config.toml
d_model = 320
vocab_size = 8432
norm = "rmsnorm"
attn_scale = 0.125
init_std_o = 0.0
warmup_steps = 342
train_tokens = 518100000
MLP neurons of a small language model. Each row is named by its layer, matrix (gate and up: input weights) and neuron, and shows model dimensions 32-287. Each number is 128 + 32 x the weight over its row's rms, rounded and kept within 0 to 255. Numbers have three digits each. A neuron's up and down rows have the sign that makes its largest values positive.
After each neuron's rows, "fires in" lists the words (lower case) most often at its 100 highest values on Wikipedia text that the model never trained on.

L6.gate107:118134051105106077096126140179149121111108155087123133140080136084097147136184067109177148153100141108132101141086174083101173133118122106110198135063157118140116182155142135136164000145129127098064128116057133145076103126075141132131074183156132089104190118149152120109093174177071113130141174145164163146114147099119077103128143128133132105145162157104100107139120146146158099120098154146135108152046210137079131141155136133160115195126142078110106140168025205193135106104070116166096158191175093161147108114095048145148101099109140102104096172148110142167140139124105135144103128126149119101146100150110133134146077144121154111095137117120098102121128150193144100174156107134149136165064128114161145142119171109167168111194180123108127070058121100153105116140134140
L6.up107:145111111140194081118163086168138128177144150086143143096099136124078173133167094093095146108114112029127127111115184094112179138153124089106176151051189110110098134106147145139110081127138154120077137114105068121075129109100147113126121209163145048136183191165174113134077142175140068147154148147116161123123194088130065111174115104168116072141114116118122087100143157145148109139102133116126139150052153124071099144096121110124136214135156110080115150150075154141111083142096126126109137184146105178138089160115122146124111094077141127118091196132177119158141157106160117155142187148087082094158144142098142176163126174159152105102114119129132070157124148154133126133084093134130121134096111127125075159158160106148197098151145084148139146066114124152107085124154139
fires in: "who", "that"

L16.gate753:093135100137085140110100186148134157091179033130101093142070119119139165083183119125132095153059127140157116126110133089115099154147071131152143134151126145124089144117141157139113046118120103161127173134091136144103154133105044160080120092136137136082138122159109091129127115160118132093110172136082115175135126130135152138102126100121116100159123146130154165123116124193125176145101116175124169105126144138093130122146115157115150069137126129083105136149124111109169107136122131110124187070144114172101122079151097052184125102165077114101114134122128159128119125158083148145166135180119110112084087108153185101203094125121127159109154137139091054134117052169086125158115116142208113155177091101166094117105116104121171075127156141130083147170110139171125156165205125
L16.up753:125137080172073117115155080084118142122086123105147136108118166138121147157174136099133103145156084088147165135155153076094138062106151125118119123093116117148143117155139122110103133160099162168098105095149139085125142109074173126081173115094100118172088117111109075038157143121104142108139103183186159111136116080163154105109110082127142066164121176122062134068142170170098134178176204119157112174124120116115187095156068127120129133166152093151120118128138148117115095153202179154172163066075149133144113102097155107137097174124128127114096172088155121147085123121196125114131108191166122108134123132141159116146164116140125168107169090138069111147080129124090092117088186097121114101086068164136068179139139174170127122153050151131139160162136198120217177069099084
fires in: "of", "after", "percussion", "for"

L6.gate586:169184143100137114123136133134165120163107169140121080132151173081158102124185072107150138107095108124142108111102144100212079091087122123151118094124164107133134163123143194137133107129148127140126108134138159106144106074130080114127109139171149172106142091168142157075151181255071134115135134134093141124166086110105089082091153086088132134154173126110132099099117127058121095126131067119144117107152181135137108197155087152161170173094115103128125166121173176166124133124092161134169076150176088159140169111169066138108143186162135098155092164126125128136161093108143143118135114104139136121116085122159104162134111113092156121049161209114125135120058081108137130165123142125175167137147083151161090119156096082181172100133142088155127050084124092129091138073135136
L6.up586:165126140134101125039162101133140159117159138156142112107124133145086157210156086117108058093142057074146116141122161120153082135109139147124089138130092122107075121108110154090183137152114111082208145127129094237115160052123101143165109121094121111120141132135122151111134149182116124147131135163115110171130086135065091119127138105115110146124167133087072075149153189131099098109120116092118154164110130107151168157096113110172127149087086189127081187085167196170125077068093157176134126145136124143093123170155129085118131219103195123150114128102181108150097115079142133143165101102149137137198121110121184145113130162144175095070123137131133149158127134106116131130155153129150176187159128094135133143195079069097208134141132097152100148098106125102093114118065107
fires in: "continued", "remained", "jr", "returned", "agreed", "contract"

L2.gate169:103090154137166142113113135144126173130078224122161127179148136125088129170099141096125138112133141076115088118122150187145164168082146083118127115166123137131144111137201089114129124074145120100127150117064113134094094122141112155142118166100180124163161117162148135059142081132152139137154133172122138156141099096155133163153145112137105124066096119158168146065130099049194101153105142136117065145132156134105123130117083115185165157164123172140153156134137135160116115121116094094174170126185095122155082072109142103116108104155134141073121136074051115144152129177083133122166165100147179111148169133133195174068102128204155114187097194095094097138101149144061111212119111119147120118094161146112172117175145159137081146072139142148139120147156135106143169179145156
L2.up169:137091135139148147147097164099148122137112205157139092094108148133110132148087164141093089114133133082160119115152151169164112144072150125126131134160144112138076120127097147137117092142175142110122163095108165172102117119098143139141118152099105115141149097114189128066180080151114154182177093114166142079164097133162082119180072165119076133087109165080144151075097133099165096101120140136113055080126158131145082127109099122178162186137109168132105099091094046219127114205154125144111161177112106161140131077131096095079101146145093137100131099056141154086157076134100150103111078179150177144098169119138125113071089122168182129139129221156104138207110040115120112123173136109133080119161119145155082099129110097123131132121143119130137128188167131152141160140127178
fires in: "including", "included", "include", "involved", "includes", "people"

L6.gate51:137096105124133104076105146155153132119122066108067145110128094098064133079122140160166099122130108113126117127131102104107181130052155133147159139121118142155185094136146108117121102139137130146154130114069066149142064137062141138090087161157112102167139097089158096138138062130157159119110144093193094137090170133140164116078148133101138122097124138121212151143128031134123160140082098188129173151094152120144115182168149129156095071117121111071102157176146174160136181034095078137186163117104127157162117133159088127153099111126148138148142121076122117179086100124179132105145135159159128116146160112173118107161116168089135138141127195126081097146103070119114132135066156080107142105145096153120158047191127150196119110154114144133134131102165129155195155124169115
L6.up51:161118118113135055095100179125114164101184120121093139148143053106054079113149112195126088101122122076174128181139051084136131126101145123153145102139125149142140103162102172088122092125094151136124159108147104165150108147078109071136117131117183080111118118091068160116136112062180132108153117178150087186121128152199122110125119133102104148141110132086183124130081116123107168119104137149141090131110136095142125091169099113231151137172124118093130117158141137157149116122104083186149096169098110171170082155117089113147153130116193114205147184094146134195092094145115120143117140168185057081165060181155163178125156177151123158181160135096074132165138068118093123131078143105145108156083092154145120078147086153146116150112117132164105127072132166109136076163139113
fires in: "known", "major", "famous", "notable", "called", "for"

L6.gate1235:106062171098116118127130092155153132126130238136097070185091136135110128054157116127100130103175156014172102068114130130173138171116115121138152124144133181180105101120111160100126124182144171142140110143102097094092149120103145125127103152102117079164137130103086169050183112130082085125186112188188127165139091110179119136151168147069159154154166153114107157126090141100191144090141110133192104140090144131114073102160032050193135187112125160134140134143174108209098083177135086150109193126196129170159151123129104131143176148156099138153086126139103113152111162113108118145119164160200135166134176116134146074100128131140130095155150136121126179083131101139096182172156149145158149069116100137140118069111104173155136084100148068162125120155119132127162139112171157
L6.up1235:094154167126057142069096124121113119128107204101099147171109112121131094086133125114131149125127154112164114195134166124111170132112150159155122156143157126106074100138140161169081143129150167128105156132135152118094125089147140078136113172082140072126126138184075141116142205092160070166181122107105087164141104146117170129104152114083161139137127111127125133110146094050134192111136116128124054198131124105125083177204085142115152114126174182181133113076143107138135076103186121139114110121144100163146120070132189119137102164136187079102113075088127188133118141116075143106066138145075123117176112159116134104111119093127076095125201120090144148099129139105112072144106137138122089175160105156149193152131054146107072142116088148136109101136080126164180130138166137
fires in: "including", "include", "included", "includes", "resulted"

L2.gate827:103129119093142113058124164131105117149140133111165172057152143091112136122162146111112074092145112117063147113114130101121123126137176135157112125139118122168081117114162097055090184107144107144135083151112112131102122173104102172122167140119169100131143107146134144115140108049152172134120114117149116208113213178150180083114119165174109085084099194119107186135085122184119171122152121184111103126067100111123149095144173173098105122146080093139138102107118156098129137079161152151145100000142118050135115092102123130161169107086133156103144151121129119059149113147112099124067114163157134116150118094185092110059112163164121111146209137136210080115175092159137076122053114130121106126136173132117148093117083115126123142135191100099092111115168157168140094107150129
L2.up827:174114121114133139118117132144141114179137116157125141141134112136114152173085099108176106125137100130090072077142114083142185119133112151118122102118135122119195109148180175101110153137147137131128193186087050103153141126091177090123108156172068144107146154190133125131126186104143106119168146104114115097145143131154131152184155112130123169080116072119142126116202128159141168158088154134095109104131128111099137184131151063131130157135153173066112121162109141190111121039098095078105187183172072177139157118156142073139076218165165103093152109118142041174095165169148152141109159092158175145133153112141112149104150165081163127125154145174104134118146127118132101109097127153104115162072110071111158113155085147141138134223066173102124147068165137167141178097143128
fires in: "held", "located", "spent", "served", "diameter"

L16.gate395:192148196121077152073079152137124147118113188122102097136113106103170113138167117111157133139132133132199108157146162192159128162091127147132117158125133138132177130104092151129194121095193144145139145132099119161127161143135142131075149169117105115187167039154138144123122098123048139166143091147146122096098120143112115100125164096098051167122104115062092102101146107129126165133112113102120084113176131158154126102099159076166126133106109120144114152098189159133108198137078139161140157081147140167092134181146061124137123126076106187133194152104070127144165214102105159131168093146217147103115122071184158162147092079167145153126169120169121167129119101132156103164136120125112122095165110059179167163108095206150156184081113112153123152127149118139153189113101112
L16.up395:166114094096112150046121097140109086147108115111111102169127139123131130114154108112162115105137137173207136122139130116103168093111168137056123143140087142160070149155114104094131129142106136175098172122151134106092155145107133118084120102191133095149135079128055100056129117139138146135217125130126132085135120162147140119113126132153132161116140095168111172105175080191136069133163151142146185108146137088187135160135114076087167151116072146170120088050124148089118111125171166153181137155103146193105143170066059109165107191070086158155131165135172108114106157170130154127089076145126153171156101162202093131142156117093137099037127092142139170123139162159114182111150183129131148142098147076169138118100085153093126156129132119157107135125130161131157071159115125
fires in: "as", "by", "to", "at"

L2.gate254:156131152137133161073124134120145124130075103206095065083137111125113132071125157134151163108133152133116157128112119149118117118111110113116127125147200143144090164119084134174179202126134085133133122163119090149153126112170120127136172136102145125124140161124148107099138092201097112135121131129140124115117107238185126116067112146061126045138142091127113104116055132112096049143131139131137162064168099179139120090115146120127119123065126038145135124143130126136105111127082215154111201098126152112093083143102127151124087168127109130135138163111106181162119109187161169101091108120101190160114120111080111146120114199115145125110094105124190075145124117114089106105120111069129123119124166180135124121129089137118153125006083095158076116103098172180138093096078120
L2.up254:173086072139131122117197134121129117159109157168129138148104149152124189111070128142121098173126135099106111115178169093119192111117080096048178101150170146133173135111131112099133076141156120132123099116175133116133131052077065149138121122173063153145153152120128159134128060188176116163184109188085131136138182132164151110115054156180133149143126145080073151138052134125100039133117126124104085134060229139172113124131109106113157203157133118095169110144111094137149125146151032129154144164126103141097163124131136147126087108083082149128067139179134131045100100142175124076129076155133131126124129139141119145151131126147180176112097123183047172162102143137123131134157150080100159136110072183132117098117120118135136120146147088097097113157123185153133143147099137
fires in: "united", "short", "outside"

L16.gate1032:177104100085061170151181105137155204140126097121159113167093153096196109162187091126150204157097154169134111080108151095116108150150111084135176115144139146210134142062141128095096076096104158139149125090172143146130103117100171114096144093166115180165144123121164172182122144110114123089153168153122084143175133103133130064068175199148099089130118128096166150076164150174136145102111165074080097169110150118062121112153084077160119121125081166099060098139132194136091128134129146125204125160125051131171103148143102126142102132126094143065122121129135115191070092106105149130150109072158059143116206068166129111091122098074178136129135125089191181075102118170140128166116119128156113168124152104169153189100149148134111099140140068138096128112162118194119127130107142
L16.up1032:115096141135190095139102132129157137143115070094166122120131147090153137137113115083127143113071076120130176104129122126054156176146129097076104104148122141150140120150184164113096117135154102177055118142073048082166134131097060093151142096140092152132117170160128105166126153095057137095059097163111172123119093102084104116143072093113157155131108151146127101057121074127200138121142081164129102136123109130089094134091094141117083177202149152175078105111100095110082125104138129150182085121172053140180205184067125107118137124106149148167105167095102114148172096102159112132106202143156142093145135146187121144113128151128082118123132077167123159130085132121178119136107172160104145178153084117131108140127159182081131091071139102124118115183167157121110144099106109
fires in: "and", "had", "to", "who", "their"

L2.gate974:067144109129129169108132162154126113134191095078196074130109130181109112065160140127116128122136107143140095072076127163107161141234115124144170140123100168164135094079149178143133104107119174148133185156115132113142122141109125140104107153118106124153112092178186098118105103121094083131142134147165081155143130130072100100061090141123083147135138102152104152115132133072077107132082101086107102118186141126152139137086154093154163092111107150077125165135203136131139118150103125053122124133162116124101124066171119090050092132171141138108126092117148123118081119163153175089120091139114054138096141172086096189144127087111125167104162126207127116176111137136184145087126138147160094145070129145126138113198103154210121149144064102153132118129099138093129161069195179
L2.up974:148171151096123152112076149156098095137137096078146130138108118089112091096080102210075156178194120146106091144121110181182153152205153099100067128044147162139119083119089132134133061146111132107112161090169195147181090085087126139130096149102069091144104123101076114107104120098104143159132144102129092071160138104151091098079069154125116136222146063116123178166165185125117128153076114133092136173165163163166144178094128074085138110114089165150124198091151173144126095184140146120140081092126148094142116067151143094110074130060113152135161086117164068093114097120198146118107144125098119147146115170101133133114131119152160123079093130129128035125121163097125194106110165146103143097165109151141098158191144103162101142127117083212087141160114103150105157120148135
fires in: "18", "17", "1820", "again"

L2.gate181:126132112185111123097153106133117109140114123121125117150131133083097165139088104068136157111135077169137115122103131159144150131178145133178130092153076151133119165090166194101170207122185151111153128073208157120116109162067129132129077155147179165142077092105135167110149131179153069143031133111159129068129069138128108113107134119134145217133109147130148139151143120116175188140127162175127105172131126111096110093140120093142132172098118124133152075157139113155142162178104067150114106106126130183064135164084108141146178046183120122134164255147065155108164115181075144133105135133132109123104118081139077133150145230072100137074169113174129090152134121121107115145159089168140094103143158098148142145135131131142140097140096112151120151126147133160131102160119124
L2.up181:130127096144130114090138132112120093132075120145137066105217145128119128140125145068172221071128090183126106143136150140125098144140111137136118133163037179122084151128187158128113180157178132121132140095153144136119134114132137096157073155140221166156103159099120133115137169164117129130059130098140139122108163169131130135149180119107119151135126192134171109070141110089145178148143158122132064196137184171150120046133107090093033158126083200117103112101134097130133148112138128096124158173154084158129128159116115132116211059117129088150172228083116078099169082151156141055161141137128107138130107131122139138173135104112159133168146128121136153134094124132082103116190115139104122135145193083124137128153132149131129141104099141099082148082142155163106110103097108
fires in: "de", "code", "language"

L16.gate92:146110142145103110162101142143159167126095122114139127104104159080111122189125056091113071114161164093139114134190060126090121136119125094133149114153135149126120112118126085125129125142122152190191172104173137108115097116126132147091061166125113155166210088098093138142134077145080132117149100108168090130110099093128066169145128140082139129100170060144121149089120133140179134127098133097072128120130186114063130080141138086167088138095141069114081152188132142176076226163055160127190143076085155153151159150083082174124090097129135178082181120152162114131116101123136123113129033096157107121088118108141115170149111105083134163161153105127135150136112164122086138102125080155123112112074145038137145117142176203150101134086082098155113115130092110171113089078188109
L16.up92:060075100156172094113139104113150143118115146129155130114129147144177134083130067105159145157090119144079134133079190199093119116067077091116063153172135121111121106159153134134103119107065096162083131145117212117103139146115144192195079105147096221171141062131126152182119103194094135126151122109135118124135144102116099176122110126127154141149125089109109092067106099126115102193164144040170107125128098111071154066152136122130131104134141100064164137095139153141129136120168152137185098136112106100156139131119108105115116191135162047151120101097122147119135090173120158129061144147142129161102132109175189033144145135145116103127158083100119142121125118139076124109116104141143103197128116111121149123154077144165137147161086152146105132131186132142084100157057095
fires in: "to"

L2.gate1385:121098132113130110146102104130115123041080045168073130128166089130121138104131113102094128160131162141148115125120219173132154139164128140088125149125047121139188124136133152179063037170128116125133106122107167129092123122140152166124103133090179214109082082133128115102126112109125103164099158127105122144118063178164120152133098184076138083096154178119159138139095102116102158163126128168168078113121000138162125150121112133165148135106176159131144119139129075123124110147078120083140113069127135096137137122156145132128079106119138128123142110144145137107132096178130135194144124118130121132151116115156127127120088146122118132171070099099096079210143122128163130141158117227112138153140132075123105109148183119121131104147144116040084129144094140100119157135115132
L2.up1385:177143130136128139254118125116113135069086126139125062174131153104138139102102123185101160142117113089177178132128227161125044127107106114073136140116098143115172122130118072183115150121106116117118157146152114123146122164059145144113090105238189158140085101132123149147137136096108098113083131144135120121155161132182106120115163177157122130123141205111127171159102135134153137099121146116135194099127116116081124135124132132144137124118130173105136140131043032135102169164085163105103143062134156121142131185116130163133061041151155160130133155106132116121141096216105098056177134103156087132129127129077137110127118114117134135148192122137161071130107118141135115109087089168153113127171138120151127109131183135133131135104124116217139133135130121045130155149140136
fires in: "also", "oz", "language", "previously"

L15.gate639:139068054070148131165080131130157141102096182139103137157099119128171168152150088167118114177156209118126082082096144138081186129178146161136159077119100138132087146106086134142112114105128122180101164164132104145110177140138192104112167089082140139109116145131135184139131126148124123157159129183120174173147149142143133153129117132106155121098079166120186149146118127125150214125074093182107051123112083116151118141097118122144123127126116147150117143103131182122107131131079105149160081171177124147126135190180085074097183064129134123121188191140108124218066154086087169109125117130174174089161083158126132101162087127126104161141127119152100150109180051155140066183104135124144082106124086129155138102104129151163144102157097146071125095093156124148101127137127072
L15.up639:094161118174106144182119167123128108083091142201127071153139084131104177127101181156099140106103162131134133101129126067110149101144108146170155158145120174155104111157123063048133141081133153143035211151154137130106162125130125160130086057133144121110099182108223144140141067130138154137135163082188096167140163119110216138127134096166134124100129101167130142096139126104157193111089070120093117196122174109128111105149098128133152116089190102125159170137104124105119080162145081182124120125126090098157119147094116149095099106137130163098138130102115087167111093156119147141131117094085154075064119156141125131124157186178125110155182136175096159119158147088153133126090077156114096142206112153067111062133083117098106144063120104086217103095129109187108154128140120
fires in: "such", "well", "known", "so"

L2.gate218:096066188156140132067157128136151130106093120140119149109128089158146140110127158141070131120123116138130121109131120080142101121144110127080146139139147136152117151140094113100157170149123117134127220101060093132206125132068099059092138134020014134090140098126136177159133193159127150136125139112147119179115201111112123107086127109200129181161134127137115116100119108163128082106115132128145141143122145101134123142139146118138164133091153104131124060118106190115078149114167109105091194162126030116110136137120121148099074175129136117139124111139117127123151104142121080084117144122143140154136133091076150139106092171148000121179172154210172157165116116126171103135049139116019137129172148142108132122123153101118135129102154112200155147148145172078118112125143119
L2.up218:143145160131138105119103133129154108140140134158157138124129138166118153127125150104101115108122128130134116122120142143108097129124202132087141154141090149139148136110119149125174165083186114124128109122158129129117128206115157031134102127089117150136167099088133128093128031207110096153120137081111128086118139133211132116142130145081132100138139114113161115166157120085108125103116133181149173145139125109093131097107144125113178186109115198145106106140163102084075162045121146123127159061122084138202149125154118173116085137154119116124124093121115148128150126111133082068124116119140123131137120098122140126131129114097093160130113125053084150176139131129049134160132117178186140117255099057137151128139149121146142137123138142152047128131120085111128080098108121
fires in: "state", "white", "character", "characterized", "content"

L2.gate92:131136105093105154098159127145122140125063110109116147177088111119127128095122131118102091134113132110137093155132123255136108125128169121101125122156080100112070102136163168101158083088100094121140135143124160126099125107137086143105159100174188120131111118164109131171127141135141141124054129138114120141161133123123131077097063097194125066121114174111153089141058128117185080096133110146026166175158084135115119099077138137108153108148157033156148066134132118097149148086158098135102104070155198097170142145104128125134131168139137107107119101085138129181126039127121160135104133122114127130135129090125118124104087127130037091113068132098120126106137133130144149127149164115077128132071103132123124103148060125146151102165152107075120149154156136098133149109131116
L2.up92:119152048062133168055202123133154135121165144118111101205184143134175109122090140121100152100157130114089085125139114159128144133162126141166128174191127107135108158167068172138108119133161086123139086164113067122118137153151126187110104116093095106132060105158092111108137133147113155083168136086128111129121134157123107169094085171105110108109141117112094155125083143123103129128107129115020114192163092147079153135169130128148115123102152076154129113147131145117144097132082140185176105140179163082128146129166128158112100128127179138151166130078132091122171145189121111132120105124123121130134110150091063120091140077153107080222154066133167127092143142099075100120146151103137082134132098135145104171111110117131127136113047123082117119130168119117100095185151138
fires in: "et", "main", "many", "details", "marines"

L15.gate1145:123143056120163134120172157171121123074136145093194121151133124119149163113135119085172145202118139142134101171129102146099125104163101109116086145177121094087124148081065055139107089142133134164146119144190102139104146125129139095131099103072135110096114109206106096150155191155039159105122145110070153157164163111094174103084136103115147111102087145141093077096090199155142165136130097153141083141176153172105112093131124136073125151129103120161109111158138126134133148113135127098158163097153125188166167097106102081138081107194110160125095242081190122121127191182170160123115126157129118089102153123124092158155064086124140170134147129115101107114134083145092083182111117154099109046134150053170106149160136097130120183148126112135100125194151131113142142130137097
L15.up1145:087167086154094153161092154143134141100171100145157138169179131116137149167143180094098178158130131128156154142104141135083124139097125111143124145129128101140057096126086104162196140182109126142143167121093120121127188166158166109133092114138067119060082121124136122142146125141110221131141117098095098098084114138154040154142149130101180124081040146117119133096130140090143093138142157059093077185083180103107107136124167152154164165164144118109128169180156197109097159161115164155140110102125132197182068069131120167124097042084130129169156084175139128111142174159133127155166161104181093149069139123161129122110144136092189124083105086123103140141112111123079099124149076161190156146160131171137130093133185192106147130125103109098140150097114107210140165134140125
fires in: "in", "after", "during", "at", "for", "12"

L2.gate807:117116127105075144145096110103125189117187177100153100172165171117134118148129101169144174179098105149109124089088119141145156174155124160123128151153106165206138120092092078109098121088105083124172131141057143197077120143146123121076102155125119122116121127198122120126024157139144122115125107111095119144160142119163062138104133125161054126142140126114149136165098187167091133106051126170127103111111116095137100119105137170110127137134164135113113130121184137134108126137120145100119127150162128112137148077119089122137103141185098176061153187142113172169112160177059146147162112156115136129136195178110141195123125071155129152123144121143135150120186130156143077093073071138132193180126122131126137138205107142140119125133109085153099160182113156156036137054145204
L2.up807:131130142109030141133108101056145156166121184128144086154113169130136124150121091199162156155115120151147117079088141133134156180193147171075086148129124157172128081127101117116116140079120087153151111121110130161127088132176121096133096161158105100143119128132086109119075145143196112122100089100112097067152181129127057128111105080138068123169150109108158123126119139147097102136029111118098156115134142074195089090071174143127154175152171140121174117087163107136110155124137153132136096155136124085153143142111099067141141154130083159101147156150124198159156143109093135149164098135070139133112135153138118212119169141199132112132138103137141128129171128123138089082150108120103174136145130165132151157210130087191162140127159061144118189247146173143079175073160157
fires in: "14", "17"

L2.gate1175:133100098094145142064117137110133123141142157083132142106104140147111129111154154086106114163106151155113148124132149136105123102097160138156102155165150127136207139119131161144144127115144104136125109114113201144204124092156044122114157142156041146131090130133143143119109096139129112102211092132126145097130137105132128113135118140168141069175115186138096146156150146135155139119124138097088063064147109166137136113132151123146145109151110068163142116149133089072178115173122171128100071121143127102190115162139103130143083073167155129110122152057173131134108140139107138102145123126105114150135117120135223118145098119159000143107144127161084098134128145110162159121112135121114112136158126097146179152159113126131142124061199117108076117130152107141134054129117116
L2.up1175:148158152115132146023107127127121136167123082148120133138131145082144126146129144096107135137127104099092139149101117154127124139026190127172156172130178100147255125116167132189119097089096130120165160116144158124128123173126078133140150116183151080118112170109123111142116146124106185151173129085138143113130181052060116150139098104100148115159201146113122139177128123151147162103133145113126081099159122046089124157146112125137082130144147133029137049118124075083148111103080166170155141068116107110059127130122156131156240114137162149156164141122133155068178171115134105169139129140108126151119106138102094117125108116134183118139073127154184166145105117132138152110157129169101139133129150117127114134131131105154121111021106111087125123137104171088122063114103123
fires in: "part", "burkina", "details"

L16.gate1520:140120108130110132106172154167123150102140153122123127138068130103097103162186101134138101092130226105158109082119110139098182132112223116166176112092103106244126137120132165051081106114103150092115124104051136082080136107123142197115092202159158107194184140120077154090120082171144088128145132172166151138104158107125088144142101170083112130165107130069085089134187149114125149176131140143082103194125157178099079135147112104136165091100126115158078179082164141137174129141106152161181141138158158129152120117162102095167107139081135147110119156130101098164155167088123152135115103114148119159144125128119174148087125018139135117079169125150139170157094109138085107164173109092125150099127153094186078131149100143164112109115109125106136115070098156104087144118154119
L16.up1520:128097138121137133120154154156109181118142147172057092085132143137132156091192173139134159139112152117150134078152160117123110141140118160110148149103135143200047125165137065124101111133134100133076137131144129163082148114094181100117106133165124121125207079125157119121118129134101082104182101123086124151115166046149155105164120053118176106128112140149142114064113142126170175103092156117136119112085117141040109087138076114165078149111151138124129160181135158134067120118156195160153143134158129145170124144114064097150117132078126110144137161145151086110090097122110126130166073147116139136168177110166147119108138106099110134062087147230148151116166068165138165149113109137130110092091116151155047121162137152110166079150133132113158126179116153134122106165143126
fires in: "that", "what"

L15.gate1173:122106109090126068117124157144161191117093122158102100091143151066138145129161092135115166132130168160122122088178176112092101080078177159153175126078143121125121153107128162116119054107173142073148093125147152137103086130133115098123135173090133155111217148095115184114132129132099094101076143106149148177122064071163065105153136131147054137162168148134161155104109182132100112125123122135107076168074144091166107142147150116172127106077163140150092167135093140189153158169084109236173113159139143112180158123139056136111089127111136117089185121156103108123155117118119160157156138150070101090168151121099110158122078039088119121102182106142168121132122100154133072160122096117133135115158144060132161122129161104200130108124145113180161076097086127151065155127139142
L15.up1173:102108098083120075101170081117128127192184153118129152074077113127083133127126070121137136127123102118188135114113104108151132118136147153142143130138078170130126123140104123105081100112154142081121154195116126164111157112142117149143144167158145140171115211110098127155142076083074115054125132100117128157149090086096102161125137126166155103175130087110135101163096112113151168058151123090091144106126091192129129122136127107147127097138165123119134079054102112179199053122122109096117168149139116108108178184160152127134087118089124103112107061163165099133087085067161114137115131211041105128073115144151138158093107132122141122082169152166124112159138119143145179135175119075077142131109128163074081092116145105090091112116160177118139154166139112067112171148143117
fires in: "that", "confirmed", "sold", "wanted"

L6.gate1187:110140083132156115095172184130156078130181151083158178145162124133122141110106134163251130095104076081175115083144211192123131102107127131144104134109141135103143138111149130131116144054149114131073096179036152123134097111145086139141105124190110085162152167116129045144166134091146135140168124108162199082160134142059085085109100123128116125138120133107145037126099078107126137145121167130104120034066128079130152149101149114178120135100167143101104163154077158144150110106148146153111174155054182123088105130104154142085133134174149136171133148120130144116118124093132148133105167170169059085116161115071087117136130133157126132148134166133114200157127146116156043173124117138100118081099142124111126059118089185118153138138107153051113169070115120139115148143153113
L6.up1187:134145111114179104123104130131148168182113128080090134167195132132106150128108096144147166108154094131141107146140136134089136058175099131120097173111117138092132153108116123142124112138132135077125179136108106106139105130132089108152089137124150154097147125105096090060182193143135120189095134132136180188131109107119137140120135085091124140174143097118175121150102067113088150110094169148131123149092174096119105161155111107187105097154185151073109138127105129146193155102161128155146142129050174169108158133147133100063119071145173079125107161120130145129146084177135154096137168147099083123073115225170115128101105087097113151155115225121068098135116144144075120148070071148156122125103067159131133124167166104117186110126107153108154180160102234117120203180082150
fires in: "major", "important", "most", "especially", "known", "called"

L6.gate1432:135165120112085151187115169107126113160138121145124146164096167109116131158174106138137064120174126062138100113080125067092079152010179113079140120170126116118071146137142153100133099081168113131201144082152139136157074108119070154128166124137167189128127140089133244141133159128097094138138146117181110156107119138154115174146120136080145105162162159175148088122118171124100099090052163085132140133123134145112088100100139177094144032104179130141117102126153104111115118145118169136130150154134135054102187127122096119157161125117094152117159140041122081177156119077105131115056154132161108113180158147162164162139102118090100141144156142051139199094087150130189141140098143120150141141134119118130103116141101122141097153146135126093105127074146207143119080142137152
L6.up1432:109119099123147081151123138125111137132114116137119141097137000118069108193084055146157102192125159102105126109201138092098184158095125151105123135164130107172130111092126124098110102054141138126117168071110134152176162063098095183096126119054139157136178135142183125137143104127145154133115147105163105102158122139110117113113143177168072109138150125190122144172114160120143130112109078151124104092057120157137095051110172129114099101170122114180091134160121113156097126121086125139122188087129113094137117119140172109171126127084085121123159167145109141158151169094132075148120170177202102133126095117093146128085118123066110062122115152150118093130140141122142103135191113081131133084133163147083102218160159079167064099158165145168106113140107082122153106089109107
fires in: "used", "described", "sold", "required", "injured"

L6.gate1259:131126145151144095069186111177180105090167150072119165171095129108109133166159092131122155096073184147124129139089143080143118174171040117094120109072133057121101145170139152092104102114128148132067100074129123107134114096177127160129083174147167180129100149162108097118122096162154135124180116119141157143113117148103135124143149139106144123117153121167192145142102157079144157085138110093204111117130140088019121102118120120088175164070148171130098153149105157157081105145121130122080131118112103153120099130135176095103088128108095149116145151133117095171108139118108116150132127153095124132151159144171101071155125131153091084196119174154140188165143128152096112082083118166204058111137077168092097086136135114210173126135131142128135128130156121206088138202127123
L6.up1259:109095094182081130120179116168185136167201111122143131101114151096138143102124167104074164114084109100108107121170138122118117099153140067156116151163102091131120154193165079114119081129148143099132145152059116142124108191159163116106100154121170167121175198063147155153193158119179115131103148134128165128140178091104144156215182114124139167133108141147059066104167107114102152133137138120136086186175142122143176087128108111150143148142121117167122184216092131135105085130158076164124083127108170140189130125141134128159135098082175148155092100149123104176130137150091112123124124154099139122144114218176162240135096103095172117119173127077083163065147168157150104146153077116151162171132124113114166150135138152093144101138117092155148129123105179143096167164071157
fires in: "his", "new", "so", "her", "such", "real"